Weights of a small transformer language model: tied embeddings, 901M tokens.
MLP neurons of a small language model. Each row is named by its layer, matrix (down: output weights) and neuron, and shows model dimensions 261-356. Each number is 128 + 24 x the weight over its row's rms, rounded and kept within 0 to 255. Numbers have three digits each.
A block is one neuron, or neurons of one layer that tend to fire together. After each block is what it responds to, as a language model described it from the Wikipedia text at the highest values.

L11.down684:088111121100130090139134118082148118137143138153114104120105123155149142109131150153120153116158070158148166109127152162148180122119146136124166118096123134131158132125115123100127112111114135135074148118141123127177121120109160168133136135127140128105111131127127118144141138095128127121
Responds to: Section-break newlines

L8.down1603:130122143188083152122123114114133131129102099125110048082152133149146094184142121124129127127095105148171090172148134094147118145158163128141129119129136162155120143127121139122165159125162110121122119153125102126156109108123164103097130136153137133154161108125113115140138128139145169085
L8.down1864:158140112140156138090154127094104064134102127114146102125160162126109134100132129123137139098134118121104131133103105151100096141138103102095177107172153097140119162074137113127132129130156150148105138124147145106096149082104166125079144084152108131108089132094096153115101122123149123149
L8.down2016:119123130142140135127155098102146154139096155126127159111123132114131125064083121112157088153153103111141149110140112128138128116100099108137124108078113183143122159140120136145144105121134149129078115122148125114151114111097134138153092140146132129144152096170106127146103117123143150121
L8.down2393:145157118160137129139136073160117121092108106119127146109134136112135150120124080135143077170152135089171119124115115079117138126109093176133157150132123122142136137110128171108150131119161108102149141118115098147137133159076127155132127184116076125122129134118139132130113144136113119140
Responds to: Paragraph break tokens

L8.down467:094109149120112108125145092165112113152177117156092146152105167102132126129160120125126132113177175135110141128129133113199136133175123148132136137127117102091137118128139133124117135152144118153136106198123120162142114156130138139157140088105113149157104151108121126114148113095119141108
L8.down895:125126148091085133099143157106128160114116141103147069090124149160149102129108139128115169144109110161119104121129161097120129142109108125118166142135127102154146129120112106159130113100107106128134106159156154117113094149150083096121121105118151098171189119129123148142123099096132158130
L8.down2136:140136161138162118144143134095128131132117116131096119120118145166184123147082167136122122169106057126141114186118132162118154122127122148147125075098120115112114107176112113113089150145125123154109159140105108124121142130134154124142098113134120120130119098085143126121118133147162105112
L8.down2444:133141172105095137116124105136150106127118134110089137173115123174100160108116132135104087099168159158137123106133115182158150157157114155106152118110120137095094083144146117180126141098111134123122127103150154115091141118144157130157126138154138149094100132129144112113151166111115163094
Responds to: Relative clause openers

L8.down20:098128090147102088119099120077140151111099095132126140128115084131121093180117086123108114126092147150152155176147148173173149114153138164131137132119153141128127086146119096082135090106154122116118127130088132120125122097121152151121125133130103121130118119117106102118131112089094135143
L8.down1761:131135151126154112120127138101149136132130141134102176113123110157119117125118145107131094148159138134130174111122131127128186122154128128131122114168163124116148094163130151122129150121137149164120115117134175102120121155119135085083111108163091128131104145149167162111113118101148132149
L8.down2003:142143139144092127104125142149136078127083125163129144163113130106148138107167148105116158120160147170062125131150118160157142072142147141127166109126181178136119110110128137126124106114116114085139133157159144115149124114098130184110116181137095110116133123135171131160089113170126135152
L8.down2261:129152073111104087098132154131194129106114111137105135126113112136141091129136098109137117134168142143093141123125103083131128132122160121151146119126123127133112073173129116104106150124092101100119144120144118123138135150066174169153119101130138089111161112144158110146125159089133119124
Responds to: Table first-cell separator

L6.down44:181101134182134140112095115128155129154135144117132118125124122159101129158119075108090147124120159152150132125124105122129136129106150141137095161130123124153148119146106122113090132138139127141079170139135120135162068141107149105134128117103126102110138126153181109153103129158042093116
L6.down482:148113114129072126106086115167135146147120149133130114144134110109069117081130097129138091126133130149125136103144114164121080144127116124112147071108113120133142155109139168168142130129125143108142136130118108128092144110122171150155131166155139108171133088110132135095144142125151132108
L6.down531:107151143119104147153165124101147089092102097109118145112090171151106137071136164159119124127163135127111132149153105097169121113118091120114131138148160105126130157097162147110123119167170117162130128104119124158103150138104137089156155126150131134146145150105152080109186135138137150088
L6.down575:184139134099134126149111123156121146077180154182142133122127108113127144109148164116137126103113130116098143133162080135126128099120138163123125094147102162128176123095138131095152152108115120147116159132129111112095123141126154106151148102113129112132120113198105114156152125135146114114
L6.down717:132156113164137119140187166136140174088105132085132124097109059131164152161111106145136121110101153116118158138160153102134141076084140132158107154145147109160148132082152158156168123139127138120105144128098088132129179113092119105126135111131150103140138116145124155058081141141116145101
L6.down746:124125129103133148194151145127116109122159113106071169172180085128135124119107116127169156160099078115110148121119159159098139146122101113116128131153179128105102135124159144143167131123112140096144151146128108166140121136144138158098115121129181122149130160110201107109114114078126089081
L6.down1060:165122129123137129113096103105155107109140172126136146093101179065155122132120126152114117139140127133090125131127150094184127119116130123103139136127132145074155148094103114113130099131110111125132105133129154136145097108111171141151128150103133126148126141109151137111123175128116085154
L6.down1091:093117104099110116162118130133112102137114136127099118125132135133132111105172129135094115096106133153160128114129101119088125132114097146153125139162150109123144127150126119115125146119081127104131082136146111079138080123135135128130134113062115109127099092111111102156121115115126120132
L6.down1462:161172088147092121108107139154133130080115145111143142127146163105113115140096123108116114103098092126146119109146150141153147131156115175124132141159124088105118156164147156146107111100146140082089140126158133133102166150132115118158122121114164127148137091135122141084174114128129165126
L6.down1626:123116148169140141157110142109135123100137107161169124118126123125114106129103108116059164123146191168105149133146102157124187106167122132152098113185097131114118175108153099138078170108147197141135173109156108130107103202133143128104161113136126117147120160111117098147112120097091145129
L6.down1732:123121149224107094197109155111100127149134149181124167116093127144097166138170098143124071145131094119088151116144133110130138164102141097145118136156078104156102144126116124114137130149136076114105136105096095114193065106150141107123114128120099118137138121105095081122156115136156117114
L6.down1749:118161100127100099139124113104108076140095094199131174125148158134154153069153125166098123105117090115143110163113120113114132170098108148101089147123093156132171145125057122121137156110131127157117098173113109133105140135132125092112097130080100108112112147132125141106114107122144147150
L6.down1956:137164140143110110117122093142144149083131094168153134131091119157154138132081131135111105083125094156188147132166118116157144112117146149142104139161160145104142127136122099147158127152180129135139180088092177120106115140139113110125084161113156154124097127168115113122157127139113151167
L6.down2039:153113132140142159153119151147142082112124148108132100140206128105134129145119120097134145142130145145125120114162116111089150089136126142140144123142135125094115139126153136079134114107125117133149153121171135108146127147115138186121107095112101097120118161110112126136136124143087126159
L6.down2257:160166137116087105121100092158102097065157107141157125086157147106094090161121145127109132169149119128106148141098115131095099119154116080172142155178162126117103154157149178121131126141111105134129152151167162156138073162154118112160130148168101153147143143123103128125131177125099142123
L6.down2278:121145114102133143178119150137083138149135128138118132176095160100098132111123089133142155144101143152129145156169116158145126120131083126095147115128161123154130156078132122106120108148138165090112067128184111097106108098128151118104083127065139128126131077151165129088118105123136102118
Responds to: Line break after section headings

L11.down225:123152108147146145156113117118165112127100152107152120149129150086149143101162125140117100140178139137082089117120114145139111136138163151117147123123133128167141150130175152098117105097113133139119144107157132132107157152124156103160133138199156121102099096126116161138141118146132131147
Responds to: Relative which, clause-ending nouns

L8.down587:130140124131156162109099130103100111108149118086146130094119139106166115169111122151092143139135149140128139138134130105130148134113147126152121101122131106122154111125095132141126100143100188103150104123129157194132100119132142115157096117142109130114127153149144126105086135117145131117
L8.down1052:129160155123112125124116129120123120160102181134147134172131115126145106124147120140090143181130112114090129081113156111157142135137179116133103108110116104166140162170112158101127104119138175148128116121105120119139123174099150133127112110141113152089157082171113109128136129125118167100
L8.down1647:129128144131144159073124120130129137140155129171148134127112099144141158108183111098098150121146130114137148134140142132121110133158128104083129132093156137147129119117127172121122109146131087169134116128137122143133139119130136144121142112156151124113133129168154141119127153126144136087
L8.down2130:130156106120140124114119141117124120133101126125116120057136107158106140115173158106137071098104154135133138097129104120119093173179136135096114112141091147153067146147129142059087134142152115129136154156116158176129107111109175134086184136122105141117144090163132107117122124139137103113
Responds to: Sentence-initial time phrases

L11.down533:125128074107130152134139106094118114130139128180096170096117113149157161100113168136132115134136125170133126119099161128116127087125094170136196100099117115112107140108103134080107161117131134187172119136159117124149102119102105114108155120152156104116092132125148132129109176138149136142
Responds to: Row-initial years and entries

L6.down48:146101114167143122090157132166144153131128100163138128121136153145118117124119070120156138131105157163153088154168096102137114074120150110178130081134132129126117149140081120098152117052111127126165135134145129101115131137142113160144128153125106123101103180104151112108111162105128145105
L6.down58:110096130135129143171105114136118151116140108123097109106095128103149092122129101130130121144135168107114116104161104090165147101100178123129124165161125131134126113141136183075117126142138147125122140099121099127159106106114108113139149110125078186120125139136086130111146144113090089083
L6.down212:098145139119123124087125096106098128123151148079138109150182121132138122145124104162108146109126135130123134135130119154128157170106164116114106120171118078107132063141108125150134101092118145153140110130133129137107145129136118131100175102109118152118144103133132140113126106134131110147
L6.down622:102105131187142145083143105079150133091146147125100087134165132119123142156149138110120150121102099117178178147143113093135113111085119123153127155177126144155145139134149099136072118170133178150122131102152143157172158119136129139111110133142138147124133134135160105102106150127132120120
L6.down641:116144104117093116082123102135127124142115126188083151182145143187152111198087142109152120145105107108080109149150138155123101123127118136157119134127146130107143122138115106113156110144118140136141182159107113106091128148156109138145122113121078128149111121119125142143128090128135093129
L6.down882:098128126127123135151092100142166180156158151086115123149123170119126103114110125150123069130138059134116117129149089152137118144151133141130129136100167092148124157138108138108141125125146093122114147153141141097133149128195102110105089121151138112148099090150099135139107167089165147115
L6.down905:112125130134127112127126120100113114153133114156102124142117152171132130116130121142146130127118165113079131122121124115142124136151110125141154134174155143154147155122098157110118117131119178132118120067135137133138121146102066147134158090090120137129145202128118127118130130149122119133
L6.down906:126129116145168129121137096176088100129115119104089125137196107138118103111135161134135085125120080157110166129149164128108105137108121120124159112094087158124122164099102110197093126118139173099187121117152149110163138149106133159079164098126111127106125164105136108132120135151140170105
L6.down1076:063166137139088161092067134124113128084158136123097117155107081123133156155105167123101129127119103168134128117142131110142086110133124150134114145113107125121157113133123104141131126119118133128150111153126137123118183154152101151129110136155114162099068152119131123142141156122120128123
L6.down1225:105183175112114137186151143125171141117148102132147139096121108099146123162134111112155159109126131177078127092150064187116109127114150097122162082107195150145159056139157148110116103136135101156156134152123117158133128123117160116107131106164132127150115128112128128125160125097110116142
L6.down1421:158125122174101137118130111115119122120130154128140150160153144127129129122117093144113101151135110149086116124141134169162166158106125091120146123158163098109126128093124134126108124137104113088122100170152131139158134161098112142069130152099144167097120147142118116121131145138170118142
L6.down1758:106141097135115132113133174168102134117117116131107151119094134122125133150140144149139091104109100113136092144128126106118182181117148123146105136134123187138120143151121104161140145089173117121108141114136113110123160149131113172113131104110152122142156092141124171116177168126128071110
L6.down2145:108136099153198113137145129129124168106174181160114135093119123168160122133129142186152123120107130093132124159144153146093085126140114096114155156116102157135078113147150086136119125113122113128175093192157158121161121148131153132161131117126152128136137149144149162140136100143171141153
L6.down2171:094115093141181130157130136127140143124110134116085143152124138119122105127101091131107135135122121154137116110154157164114096147154122115111146148131147152113105102139138133136125127075145101159116139120166112125109121119131112087142114127104149116110133096160104136134118187117127178169
L6.down2352:150154102141129092143146076090114121141140120096158089124122123122176153163106121219147124146113160099149187127133158160093113162183117079131109117120150123123112159111113068102075131118157146101110109147108155129161118133109131123179143080097112107097133122145136139102094162121100142105
L6.down2374:115118135102099117129121104110156135104151117118145127147148144102137096156138114102148084141110113136115146116143123110156095105169136086130119108152131127115172081150102148104095137077201169114124122153092139138146124113137103173109120140153130155133102153165179111149128159067124111113
Responds to: Paragraph break tokens

L8.down1018:132132148134193102094168131150170146079132132133089176108165114113138118149139149128165135130125099160109135145142143100126124156102060143116136133093137142181083143089132135136087121090141092162128115123134108072144124151091116143169133124093173127104070135126111138153091120086107096167
L8.down1719:138135180161081123117134072116081128155138129130159094131114131160155137134121131136131135093150088088128179100101133134142084126167095138131120126113133075154116131134112135152112169125171110148132145140108160119078119138096100114142121155136115130137170153166170153153125106126141125091
L8.down1843:158111148108157121113144072100115151140168126129138185062126108154156115149143156120117131113133107141156113123175073146108115120135115118185137158170158162130130095056100105115080142152114101135120141137134119072136123124103167134163115127114098125156122157119145173145173112075152123081
L8.down1984:101142090125149099155124111093121139117143124084136127106100179133132139127127167123144119097131143132143138173213104128146086130103089106132133119145142132142123113113129163104160169110139167121134108136121121133140113114114148168100103100095109134119188127153149130141150089138133144137
Responds to: Paragraph-break newlines

L11.down1070:161121147140135130127127128136102123099145099143136157160157123124140125085123153171134104112118088135184112130116096109076130137137121129167144092124097161159117122134131161117161102149118137125149095109097141137120111084127150176140132146090138137100132117106096113124133133121133104092
Responds to: Collective or place head nouns

L11.down2427:067093140135134126146085138135117154109138118179088128126166131108096096152120109153102140115154128121156091100119133090082133080107089102150126109132118156134113112107129120111150128122086136137100103168106171131102124141139166164151138112129139151164094113189122083156138126081118125163
Responds to: Paragraph breaks; word-starting fragments

L8.down1262:126071123143090103142127119122111128176192120171138134131176134127139141118100139149145119171136139122134158132148137129165117110151148115113137134134144132096121141132137114105121112098127139109121116121116169131151093111087091111114129117128148118114138127129109118184071086125140115119
L8.down1777:142146164163129111128090097053112120131135141148114135155105074109103108134137149142117127148151137119125143158178112115134169134146112098109097088122154160104115125141111117152140140112084138119093108109172146153131169082124128108122126141167154116142100155131135113131163158161147154140
L8.down1912:142109108154113107117123172147084101126115167125064116129098148144135120188155122108124112148135104089119137115141121112129134117101131180113120114094092150117108153085110091154108121106133162139124127120140149113105080130150156163137100143175102132157133171165154106133126158133101163124
L8.down2230:101149123117141142129131108140121139118166134162147160135147129071091105115147125136118089140123151103173140127163138089115130135174104164147127136102154166140110131132115118121141120127128122149125084159086157103117120139089116114125110127121127178145137109063155124144145146123111137143
Responds to: Before a place name

L6.down184:077110145113117114101104158137138127110126113141144121116120131131154160097127160133100116133117117130102138114112128094079133102093121170164082117137163137136120174078143117081143138146085100167122073087116136127126160088107144151107155109121116088111108143156120151178113143097117082152
L6.down521:121110149131085139184139115100157109087115122153089128119104115125159051164141086116125086125157139146141137143153128097144120187113128130113155127105130146114114121085093109122173136140120153139134145135117134142085143123133113054140108148107166160115132081112115136103070133119124111131
L6.down532:123114140116120119161116124138137101166129126125147142155123149134134149150105117072074132114139142136117149132184103112128122071103119129179113085097153182117132120092121129137150125136122116084134156131123123137141122112094150119192102087122120120131116112166107147076133109111138116124
L6.down621:108157125133172123129075146116147120112134160096110113077086137107084133102118126136141160115110124119120143104149124102123144111104069107138116099099167139133140148117145172140124099164101115122112102161144083131124125132143137101126122105107144130130145110160141134142112158156157117104
L6.down912:115112158125132090153121143107138136123138123102127113108124113155137118103115129188112146081156100125155105179105135099107165135107078138133145177142140113120125123160151109105109156178164125104122106135152117136125124078126129139130138150114121106145119123108136112155158113113119093123
L6.down941:129106156095122097129121154147122129099116137134124131094119145113095145110142136120115112131136104126101158102120111152067111157108143121127165114126190117089132145129120099126115124133132133093128151087113086123106127154123124152157104146159118138158119128084139135108094128123131158105
L6.down1081:107116180121107116131075103109108171150163117120154138074129121153129144179106117115153141115169151142146149148138148125119127127138138142129153141124162117117137103123147098099169109117119138165125141122117131151115153131152127158146152128131172151163113143129167128110140105101126151133
L6.down1321:177142137118101115158116089176094097107173095112115112071068130145138147145089097123123186137132122124117102129124120131153115119113167127109101166091135108127126133117131151113116141150137106127151148158166115139124119160136120141110118146150111146105124136119139106117120113126102121118
L6.down1465:159132133177121133124152119116109135181148148122152137106149124122172128133122119147091142128174104113136120119098159111165126138110167131129136106089129139154128129096128115078128128137129132142127120079153130165069148200119128187148097127108129107143131124152145080118118086103068111174
L6.down1530:129150115156127129117147183160115130123153124141188109176159085131143103148116162118091134120135127144146121107128075161150126153145167144137095139141144166154149125098132114137139114176160135138141126135135142152138127065136126120095142090120173132119106132102150117136126136137132118108
L6.down1605:114064149122101128171128146124154129160165111139129145078124083128150097114122108130125137112114168115108151062144127072092144135147119144109127086180147185113149149108144126153114134115104119134097144143115159143128142115133118156143141112192121181131072148149124165115128099094117119126
L6.down1655:152148128113101106122120107123126115139110123104163093108133130179114124132137147122123114163089103137097103119145127151131109160107153127131133123123171122195100096125121117105170170131154123113111161099121163158105112123099150116136118155142111134132130113131126095143120120142131121107
L6.down2056:099121113072144155116078130119133128156167132145124117113113136158071131109120148119121127152129105111123124124140095133132126094080100175110188116123143120146099150118091093127131182091130090134105123093147145159092182088086144123118133136119133093154132160137106115103146109150118137146
L6.down2165:096104124142125149081124153109154119096098134133154166109111086154081069114141083152096138125162150141146118166122131116096093156159134175142123141110137118148099156102164139149159129134144133149168111117149149098120117158115127098121101163104130126095077123112175176116113132098088138120
L6.down2198:128117110121087131104095111117121134114138130102118134136114105134122091107112116175105174103142084132114163142145108119128114134125138135164139137119113124102133117170113156134127086121098139150142112141157128130144149150117111133145142203082092204123114091087108129124158109122131188131
L6.down2552:121123183158139132140125121173156131148100147125097105120109081159132129127117146117126117120132151138135094118122124121099123136133134157162133139149138131128127173098128158101165151106155151125132159136122149145148149124132124125150136105111118099093107132095129111099123144136097160085
Responds to: Relative pronouns after nouns

L6.down77:117112145123174151118124142115092122140124138137145156122137121131119152086175169170124161109134111144117095157102125146091163093102113144125155103087142121147137134171131131125140151161149148101131117139126181154098118093132091112166129122135164114106162150140106135185104091110120111160
L6.down423:195121134150138122139070128108132109121136167123098126078144102108101137131148108115119116136159178146128137092147178124113143079147138149137101113134155137089119142139155177161118122132101122166118168115133133140130137154118152153122086085161151101150100149136134135142157140150112113149
L6.down518:117150117126147098114113041116108144151141133137145123131164099108095128142128146145104107101117097141133121111112105143131130126105151175164128154111136112118120101118158200089097115174152127140148131093120149146136127147130098107108147165123106154123139140131137112104147104158171128073
L6.down563:101133143131112180118115086154106158093135181146138115124128137107125121158150125122134143133100134161136137121116141091128134141124151155143146115127179158112157108130170124148146141164156087108128138130131120158131157127133172134100107118086093120172107086184162149109139149174099091107
L6.down817:078128163126144155115153104158127143110142108143176166084140072122140111159110144101127112123116094144162113084132136145139091140133121112160160134102185110143148147125152102163129146099079202169158161159111144101102162144130109122089137110129089154119112129128123110168148128143145140141
L6.down1106:119118076134116106116136137146101127127121149108126130173116116113097121150144139072158123124131100115165139115124130097120111156112167103157158138142121102105123141125129111119126118136097112109091113179140134104123120137097143103114137117170077093067143114124124119128113142178152146115
L6.down1118:086164133115132134137129132144155136116163160094178123123171080122131138132130133104090111124118173154140152090132182124077085154140136166144145143125112104133145148148128109113125117131151151139078136172156124139133128113108134130113093150147112076155173115084130153118123117109171122128
L6.down1193:147079140121099106137138128129166121148139126167136091125104090090104116168141125156161143108180133117133156094114127135098117125176144098151080177106171127119121143147168165101132139145173139113080156154111138118137116100149159111128094124125089116178149132077115104134146104128115162165
L6.down1311:120155113121137135094124099159131159162141128126134120167139133083103122115138139137092139147151130101167105115148189102139157119109095143127103157177139144106116106139161128128096109116146152137132158092124125100157113108143087122123124167121155127130125156139105090088155116137107136121
L6.down1541:174151081105157154132147133123096125118144078112145149138152151122143107149114098127131139164083149172141084113124096118089110142154116152121158156122113116140156142104144122146154163139089109111126123147156155124097111078130163154150092119119094113134109140128139122142125101089139132099
L6.down1688:130106155135136118161153129108105124099135148176127169115118119091135150141149120159151132143099119139146145116161107145113142102145127137134141073168168109114124105123121085112162156123114082139144096090138168120118146143149118133113134113108140101101148150133131132128122132122169138178
L6.down1743:106105098156153141137126100126147141150151112112143166119105157130113102133138108112146122133082112074120077126156118134098095101145121132115104124111145201139123091151134085145133157183168126056159137101116132073080138134094115169094140154117109112135116109166138188157190123105120119112
L6.down1757:135117083101103126118147121122122143100110114158132119127126144153158099146142122126112099160155124171158164140127110162127133104117139122169155120130106133167135098130150176144101127122116140109128117168107133115148139143121125130135106128130088125122127123136110091128160099115133107119
L6.down2007:161139124153160121125153114146096105102111122144150125154120137132121123140177079056155143129101078128136167147145131120127153138131152100136138145202119102098129128105146159125118115154154124080130167140115124131113104099129141106124127127164197134116136149174155142147164170112112121141
L6.down2208:150165086136131077123183075145130110157123143114127132128128135111145133108130145071142136134114147162107093132132175076117150111108095107146125168112101140114158137137130115139108142124140099086165123143151131132138149133087097128136108118117126128094122116200126136149142136124117136172
L6.down2445:137114143137147154161106089122125098137134080117128123112168132070145158142149146147122125121104128150123119125134134118116134131134113126129116114146143071119116157105137129135135108116139161100168191124121151097124116144085108120139140133078136133131143128146158129144118166053122180116
Responds to: Four-digit year tokens

L6.down445:131138084062127149137158139136088133078158136146132094148130127141132115166130117139134099129109125130128144110138122155157157105117173153139121071178109134117094105120150132125169080104134127100124139128123152143088151139146077113154183126150127120125099135114142162130123129135119160165
L6.down685:137121127166163102119157132153137120135134133114133136143142119146140133145093123139100137113108098108144128142137105136106081101159106148131146152136129122109113141157170154113137133126120115139100102192095088123133129137175149153154146121100130094130106160167106070125188131136153158099
L6.down719:138160112174129170100119160172125155124135122171121131084148174155138121100151118163135144143137131154133157130108149118123128135153112124121102153119162112131206137117083137132143110130113129190155114134122103152122130096091142099152134113087075142129127154132148098132137167104072128071
L6.down897:109120124118092170173110125115142136150137103126131111151118100159078091104104107108073099164133131112154092112121108121116119133152144148120135157122100090112114121138128144134120171166111120098161130135087105135095127143141103120096122066081135093086125113091120136132147107131151152089
L6.down1116:076151180154107126170128167101116126136151147122159107162106174097099125129168113150118143088136102141115136117116172111120125151156140131188155125133191135129134180135139155125133087134131131141118117062097111146122191124132154102159163111114155142148115146137120143097139090139140104123
L6.down1180:138103123131092117104125139121125116132159100097099149112127121154122146131135122122118134118102123117131134088138094123139146160094117180127129133128154098122123157111092148072147103090146145090131172097095087139138132147069152149115082179098138116151110146159130108154157117169110116141
L6.down1244:102127153159101155127104160163125104151142146133101143166138205139150164096122191122096121168164149166136117091087127144119126162131133087161127156151109127120149119175184094112080096131122165117135117137135106136095112140164161097110118093092145162146127130111132124114130138138100121133
L6.down1336:128100168163118095078145138140080146094138140128130126143143113134166138145107083151136150136128148163140117177134128155156143129082138131117112109121079114169143136135139142130155105118116129139128187134141112142110127125114138109163101064116142118096144115084077124152169113133074126141
L6.down1382:117123141105161121112091147101132125121142148142130133114113182127141099147099139141110122154128144151125146093115143088103128179147116126111112109146115151144112137101160139156130119107112125147114091148143145103078105139118117132166173139127151101104146093143112104134210137141127147138
L6.down1407:121116155070126103138160124110094123121085149151135101122119058162094119113115167139120126130122129135129077135118081099126092114114126135163127107147091183153120151125112140140105166077130146079129149106146120154133114102123193089132128125137096160160128131129099100129118118131165135113
L6.down1454:131138095143063173089135144104107125110143170127124128129112137103159105081139166142141136142100135125121091129122181107084085129069127080128114127145122168162098141070098155077148110089104152128108175112151140151100125123162125147116127132135153120108134164133079119111103098137153136137
L6.down1587:124144124125154149154127157123137148130146099116154118173128182126160148148104103117131105161143158089124116113114138086109138184127130114118091153150122116127117122139130163128155123156137140173128126158123106152091118096113117108160169127094144174125138066123183143121158095114109131145
L6.down1990:141143137154129145135138126126106167152115110105149135137135156151132098114114165122127103169105073134164123114109131144085105093101190122120099152168060102140099104160106134143102143162126130150169169146117114134128170105143131090127132124128166137147093119147138119141117156149084085089
L6.down2148:148123105112140157129145123135109114112130131216075154108178161133161150110128101152078091134112124143159153090130150115130115105121105161164162157125124136108133176131118106119160107077150144204133054118137125176123182166140139115123105107118090053115134112107116174138147141120089131188
L6.down2303:154120132125162135150107113149129140153107094121140149134137124105119123122099114117122112120134146168125129187136127124166142145142165120158136104106154156119134115144126165110102143139114111133104140107146112176138192133174119166123101151133125098160090174116174168150139161112097131139
L6.down2485:161152136130124106145146139145131135117142103100148155148151150096154113119104161136138121104122121096110131129121169137154097148145157120116123095172143149130118114113116139151081148150138136121104098172145100131098126117109168096163126096093167116122159099142105112070160126112136132115
Responds to: Definite generic place nouns